MLP neurons of a small language model. Each row is named by its layer, matrix (gate and up: input weights) and neuron, and shows model dimensions 0-191. Each number is 500 + 40 x the weight over its row's rms, rounded and kept within 0 to 999. Numbers have three digits each. A neuron's up and down rows have the sign that makes its largest values positive.
Before each neuron's rows, "fires after" lists the tokens most often just before its 100 highest values on Wikipedia text that the model never trained on; "fires on" lists the tokens most often at its 100 highest values on Wikipedia text that the model never trained on. A number after a token or word is its count.

fires after: " Da" 14, " An" 11, "y" 10, "la" 10, " No" 7
fires on: "th" 24, "n" 12, "ge" 9, "one" 8, "ck" 8, "." 7
L4.gate113:455528453443468498537528472439501541455494445534462547504507504498441523511502561519516489475514462524466491488510536477525508571497448492494511574471537491471380504542497473476445559467475449420533459492544452503516446482584485448478549503530473433504489550535457506499515443486520502498490463386512453556497528508543544537483509506494551507465471466484499530480508416524497555586485595474483504469405455495536481473504501494440545521483471542548484429473465489454491506505542541477433489452484603453469480470448446457445537556481447508497435476471387505509465583513552501542
L4.up113:539496496427447463483471521458474535493486481550472462488509438484513507446560490520525399550499496488548494473520495561520489511467546486463546409571480481478489510414503464512474549483475492458528511492459476528543489470548484462536549479497563488614450512457485524548438469464512470473538552523575498489558479548480501452473451519512510544482427540516535493532543478520503495526467478514573463557456460439502538470504438532510455510495423536526424509461518525509417520480508510501481415507455554414578523475444465518595497430522472497486476575464523450565581566529524545462

fires after: "\n" 45, " E" 9, " The" 9, " be" 5, "." 5, " the" 4
fires on: "On" 24, "s" 19, "y" 19, "H" 15, "S" 6, " On" 4
L7.gate399:574474526445451441574520411480503527494489449478469488473600459502494551500514503489567522493401510481538531550495576515472485579527589468479498517465523501540559480404489508535564513439472409496538517518486495478505490516513491505561428487476454562537489505528490505548489481502498537537499476504497560485482478515509460507489482495406487489544443565409491470492545532496521508506533492531488491511499514507489510566436553446478496602459542463498531495508484500489544476454509540437442457466477465432497471481518416466437436432538461426482535526467548529506482507537618546508
L7.up399:529464481522523515464558555456508560530460594575482423405491482488492452487516525528493459453452456495446488554530483567464529576521483539513444506513509482457505523431511517479472427469467511529518523455521465515424508535445418463458510509474527456516553494534505525535537537455458543554513475496473463499475491525504530558428424443536536473523576568470478515516522448534520504568534467501508453486538495469483463472475523455463484431515503560486457565472443448475545506534466526499471512445501482533532562456429440481564529464502447496536594439514529490445589536545516513582

fires after: " " 38, " D" 16, " I" 10, " Y" 5
fires on: "man" 19, "in" 14, "el" 12, "l" 9, "m" 7, "u" 5
L8.gate199:522450474573545507439476466535498534478508573514498467462533478467491521467493474486563529549505555483525454485501503600530589560464524491484504463506487506521547409566550477503406464449484517555400462427522521466475518577536568492519460536543425470483441464477539490480480519500558544499496518500471445553490562494441517523519470502451476521549499525526506458484524476455523520471498567464528549482559476464481553589519446492484430498481437497482540510513443550562531477486418454488521483540518385502455483561452503447555435448441443451531473510518502488478488520485522497468
L8.up199:500475457457492596544479425499511528458426533554506452549494439456495560498476513472526436465480440578526524482473493565433472463483473430465487412613514516526505424521558522474518428446540554517452459547509504537495528501524499452419487422532421466502520493498486586458469530510443560500522442481559509496529426492461511562485483484492512508540456513489478488588426508532504476546461509438602488509559464502477476533443512533459511518569495447483471536534511533520442563469505502530474469513481482540507508548445580502510492554472483506472440485502512512459451485507504540491

fires after: "li" 15, "ter" 8, "c" 8, "en" 8, "x" 8, " The" 5
fires on: "at" 25, "ter" 9, "im" 9, "a" 6, "or" 6, "ca" 4
L9.gate285:586517488542535492491460559477483512470549512591475485438458497504460559444451472520487514531516461383451571538476551466427527516516541523492605401455498493520465524458503528479569475525506517509566511447518531525454468473493589402529582472485502464519431540472509437488460477539515473464518466475461542516463494490481466486480508498476463558511453525508446510559463494479531407441492545510480555468437472514431518504510498516534490471486529442546528435426454494495507535546480481515491479521529432481496460489537473519543542453506473544439538510454477432562471517450454573495
L9.up285:445460549499578504524507544480452488441523576531543499467409487469449518524524500522541507527515438529518437518461430561489437510518522432525534558526566505580528522477484531542474439505512563538461511509460458559462550488500566550536494512472539511494533534515503503465436544452461528516508431504504433441435516464441525487564425488507450496525563511428510479497510499478470480526581464411519451516543520491488498440467439487598537561530536504619546525513507515450461473560490509468479537487533523551533460534500483451484503545465525515508428416505510487486447476489439475513

fires after: "est" 15, "re" 13, " G" 12, "G" 8, "ur" 7, "L" 6
fires on: "th" 16, "iv" 15, "B" 10, "han" 9, "br" 8, "st" 6
L4.gate230:494508443504484487486508462481472511590525459519501506516448525591363461506488447540524454527490435462587538534567532504582463522505524461489476536466496488514533537604500593478479480541498515499505456475524557522551485495490528486506429449568497469488520496514473487533558478552496495536545490525451502586478475579551470428502471503484402483469531523549490529469570493466523502412538547496506503454549518476489523572490532494528441521506534470496547464429550556471515529538509587519463497480556557497535447482493467481565524438495538464521562536500518504454473440442555517509
L4.up230:422528516459447449483472549473500436488514538516576489532528458506437466544428505458522458596542458581439473553537460527522458423550502457526442466505560524496530539434503486524508546389553485481440497475570504418548436524453492478440481475512542495448481513438483405483484543537522466583459491495539480525474525556438525482495482530446559516455429517470478476493567499443473484545477495519520482491480485429523494468492489522487492569512520488510536418559494477462412567541487512520528545456488497517481493498540448506540498478462492445459470504442489544510443537510464452511

fires after: " con" 28, " Con" 7, "al" 7, "en" 6, "a" 5, " Col" 4
fires on: "vi" 42, "ver" 11, "tra" 9, "ve" 4, "tin" 4
L4.gate471:454515550504445516615512565498538524459513514541453526477514476509482513475414497473478451514494539511490480480500513517526473484455465497437518542522506423581534438477556508503489525539523455516483592496516547517502510511494514482448565512566499516519534504418587481516568417574498474561488481505457529523490538489429545543457504495533526558531525498502530521500419459480501425440455478487541458498517538582423503403539478425578490539557580489483499496493476511507478474483519483521514500476455481510559531487394452536518499441512586519439462484511512507511461591504557537519
L4.up471:508505521460525520533528457472452518442455522536428587447552524468526581514525551514510499551488509562439486410460517524494493466477469553484531540489482514483474496453492452526511496546495428455531472568445514398495476475483487537494484534454527527533419495540502523631448523476528507505500480563483490461499573547513475440517501444527541471492549531449505533525494463502511586472473527508552536474493509458426484524496475532425501481517472526479490521467476529589557538448476533432531470455539485600514519435449536526447467482526507550497594472453486474547534428533486430552

fires after: " " 72, " h" 7, "hi" 5
fires on: "ri" 35, "ra" 22, "us" 7, "li" 7, "ti" 5, "ta" 5
L9.gate435:457501516577493485549577428478474493466428535564487526532494416519502444554445534529511476544530578550509508484383429542446473468472467512505504461453516520515450486536501544462498483527533492522449497531484570473536516461574484445462465564486482478504467552549485486413508550444499510539487593556539554509468507496448503491516503539491510554492461542467505482547549499537468448452575533575471510529502501484539531423553506507445473468477476516540539528584491425527496534578502424524532508547520505462458468488446497540447440515489487504492489531536524608529479454549460476484
L9.up435:485524475508528497452493424505443493545521515462486590506480516451490547516564569476484517423480515473504462505489490536428549461503552427516527499554553512516461568426432419529483531534465454448532514544553495424484556487523536564488588507478506451504476520487506449504459411503477499462489485587518513541468506539537507585489561414490482476560488543555473547451459567497513526503505531499489492423551503443565481494477515581542563503510478522545515553531413541458500523543487482566459505544471535499446519574568492551527479471461520524449498491525500525444469494492443466545

fires after: " " 30, " st" 13, " m" 9, " J" 8, " H" 7
fires on: "ud" 24, "r" 17, "ur" 12, "ru" 11
L7.gate330:525580478486467517498536520547379489483521421512486439478452485509419447477480503471475539504453514496503508506434460537527555573532522443521432501543526521483459410432474578504526502510491494505461476478507571494528496516552471549439493521492533531518503499460448446570559483497466474560474492523458501438532519443564450557472536537507525539494494494476552462518495543498443426475523497496449478514533465533543505533488472457515522516544510436550458530543525506526631483531453449635475530531532536477498506507522479579523526451463447566527477489534458497450456525453432532500
L7.up330:470481534415468502518581492483530533448465544497490564437550541505473449503431545495561478491564490490469484545479451475527436495526477481490587463523552486479508516471558563464522489577547428485526527472490515492469463513518446525494468594535502546481498517505535482571569505490460560457495563546487535515462523549548527472485518478488523474537424508548482521482500543458528514445464511515412535442519520546450571543507481414423477505474455430470451543591495536501518481495550501493533579483500529546504473432514427503542478493546478455488539502557424438528482457518510399510

fires after: " G" 11, " mi" 10, " R" 9, " b" 8, " Li" 8, "G" 4
fires on: "B" 18, "d" 12, "ed" 8, "-" 8, "br" 5, "n" 4
L4.gate511:468482555547482536637461544545449480539559469516447484526492510544514460511494488493582551460505503536514460457519468531562488429489465459421551521535473534554553488520517509490504481493556467477533506506446533527555503492499522475586484467488527540497527505505465495513467471503468512523433466540473458520569585448487536551540518570470538461548468528409455411464460503469571494555569444560541468541541483523510455560525530555501501521510555488579484506510452529534528584556489551514531505496487510503517503502524482564472551510520505408522515536526539465391504476450563489538
L4.up511:530483491521458435543513495499451413560536466489512495518536542501458430486500455508489506557434464439453513543471475473478431479495490530523463485514534561508538569482557476512500401442478463528439518502406532425545510515529521532478467578471493581481483500485476464540502516565394511496412436501467504485451527492531537473543454486447478483447534513478493482449484486514571502476483508539531480498517532449463542544469507488433438611500456468508477489469497515523525597545555566549504506465488538500447532467519421435539475483512483452486519498413532596509470535475525459519

fires after: " " 63, "ro" 6, " de" 6, " lo" 5, " Ro" 5
fires on: "o" 76, "li" 18, "ri" 6
L4.gate456:438490387483485502490504543408510529536520477530529511526488454514473530489467546470461483548428494447460493504532545479491474521545489471489560531521526538520499569498489483516415569594483523494551496509473468543397522455525478482496456477490435508535450439434469476411433450536449456482487488556546564463498486503521531513477551566458510492511498490514453481565455400494434505476431488508476554485495463509544470454494523486445552578466463547509500570530506541519545525525515420527484506487474587514531522553441488514497482518461417586457520483460477549536437481490540545509
L4.up456:516562552488546480505554530505529487509536562372584519528506519454452480489503515498489513478460525519545481489427473520513446524462464461544524495560572485477528467532462471527442530492460510498550511505486463491497467459502534505454544598507551471542504478508529543492492429587462519479477516511451475539472511457512500530519449511454451486533579507538537493481473379421561534512444432550459420484573540479514467487469510506493540500464505494478569516553414530498481432564523499519594537517477535538566503485558526474469529539458503458473508484433525480400541482530552447471

fires after: " Ar" 13, "se" 11, "ar" 9, "man" 7, " Mar" 7, "r" 4
fires on: "al" 18, "ch" 17, "arch" 11, "ent" 10, "ly" 8, " organ" 7
L4.gate412:500463437501487525504485485576459495515547524474535502512517483493459498444529446514483540448489506464589438444534520458508491499580459530476468516493555492553386517513471494494529484490491425539448522540522432580443502532594515529542515495489460484514507556474534537559487570507564557466460544475515503499508518526636499513516517554517518590526507494485480513478550566447462450493455544465509510420576434524502486522515499461475445419529462487503566592476560483492522455511463480451533511490457576502522488474417445523518516478538524526413472550525520523456489536493449490492
L4.up412:527521530447494442500500424467493522524476469428445494512510494453531468473484562501503526442480463454514458483517560456447550457534479463490414571516449542494471534505488436466557535451565504519469493500468565485435525468592529526468585470545508496484450504458519490525446496514557559474484444538519430522443470548497508597470535510478542527501510473601495437524516501514517436473523516486472502502445518495492558524524485436456575525592517563506449547507568542508506475480451465491506488546496468486513567538517458547459486540401538458430548493527543506512488468447398514463

fires after: "vo" 16, " qu" 10, " mi" 8, "un" 8, " Me" 8, " Ma" 8
fires on: "t" 19, "c" 17, "al" 12, "ct" 8, "f" 7, "st" 6
L4.gate17:433489438536537490475499473508436499503548423524554511495465526451530500526538476583488542522446498567491509538491508466492498511491496499525477412524551480409529475459456505484490467450509462626547488487469480509517469606525523482523451528541504505509514492452492463587452508500519522511410513573507468413473492519543457439461527516435514518476520526551465527489490536490479476408490506510486446414452464473510564417489493396563490492519453551544513510542427467534483501521539493432482543538552521483534546533484493469526491506484562534513534601452513511499446413508511540487
L4.up17:427540497515508489562531545526528484513460540513490505425466527502524566595460454534534467535474451546515548443469482534549539418440451551472483434552439529509540481525444496495472480525563540481547493552510468465481436441507458525462450585490467441444490553534546515471524507522491548469569554519483546451529546454567506533471534433498520486546532497413496470501511461506481461485476509524572504492510463470492508416488488470450523477474473564587444513458572499510525498521472494464486524551491455431532484484601451499520503495476487572452483555501440539485491479586471582497

fires after: " New" 20, " T" 16, " W" 12, " F" 9, "T" 7, "t" 6
fires on: "o" 20, " York" 17, "w" 16, "ull" 7, "ru" 7, "h" 4
L6.gate417:424483559477509558486455552432456533509495520479451541565437460475504520458502419553443514461544476544439588514596492577519505490452518533584464530436531528489497470557439532485589494522515453499465527474493541501487518513486505456489510566475509547512505442507416494524515461544526513540491456476522503495499500514495524510519550497458522556450526488451534515506489515435480478455441535462511482516433460456537514480475480530448463462567500511526390463530572503572524548532516495475520515494594469552478481563480420504548512438535453546512481460402448496557438498464517519506
L6.up417:466504472535523492472403516505491525563499466535443562482514466496488484523469549507563465431484472487471428562543512532507478537507533519446537541399569487476526504474467524542430553516453455484483474444488525503505555553507447418449534460553520515511496445459548551582572430566500538514495485517508529454488402488471421466463530486466514515527511484531506473526394481530562571540538458516515477557557527468509560526529531504500393503479496534428461560522526502511482439444499494550488536478501456567498440536531439439459553472467521449483485515441526506487502480493549531504

fires after: " " 40, "t" 5, "ve" 5
fires on: "ne" 48, "M" 9, " Ne" 7, "st" 6, " |" 4, "tra" 4
L10.gate288:454447515511488457524485437475489509484492518492509495487463456522508532530455513521510523533540581521468456502541458529409529528520420491438514525489489420502548449514521443491532427465505489493526416535480505524408544515431517531472505403534490485469445511416531537492542465513460444478456547519488500417499502569498466489451492500539498512556490526411536475515449407497477496460539503449462506479549430495515506524579479516571476425474551438512507453488496470490584530480563522509497551504486528418530572531546492604513523510497539466474509444499464472593483566543510498452
L10.up288:601489510506576541491528497456470562495520497458495482531430502502516490446451526530563430522446457369500453472550445463467602461526596486520582515425519527544505543436470525506538474445439525516478479448509534541547456506477506571461508501466575511509505475544505521540498436550535550442402477451458403551483482486418524477513472468534460494541443490515546472476524501564472476574514502427484482493537503513553519520520449465499465506499527535521448466517491541496477501463442466479456562481499519463451534515540490448513516482430494496513497513464468537486467568516455501490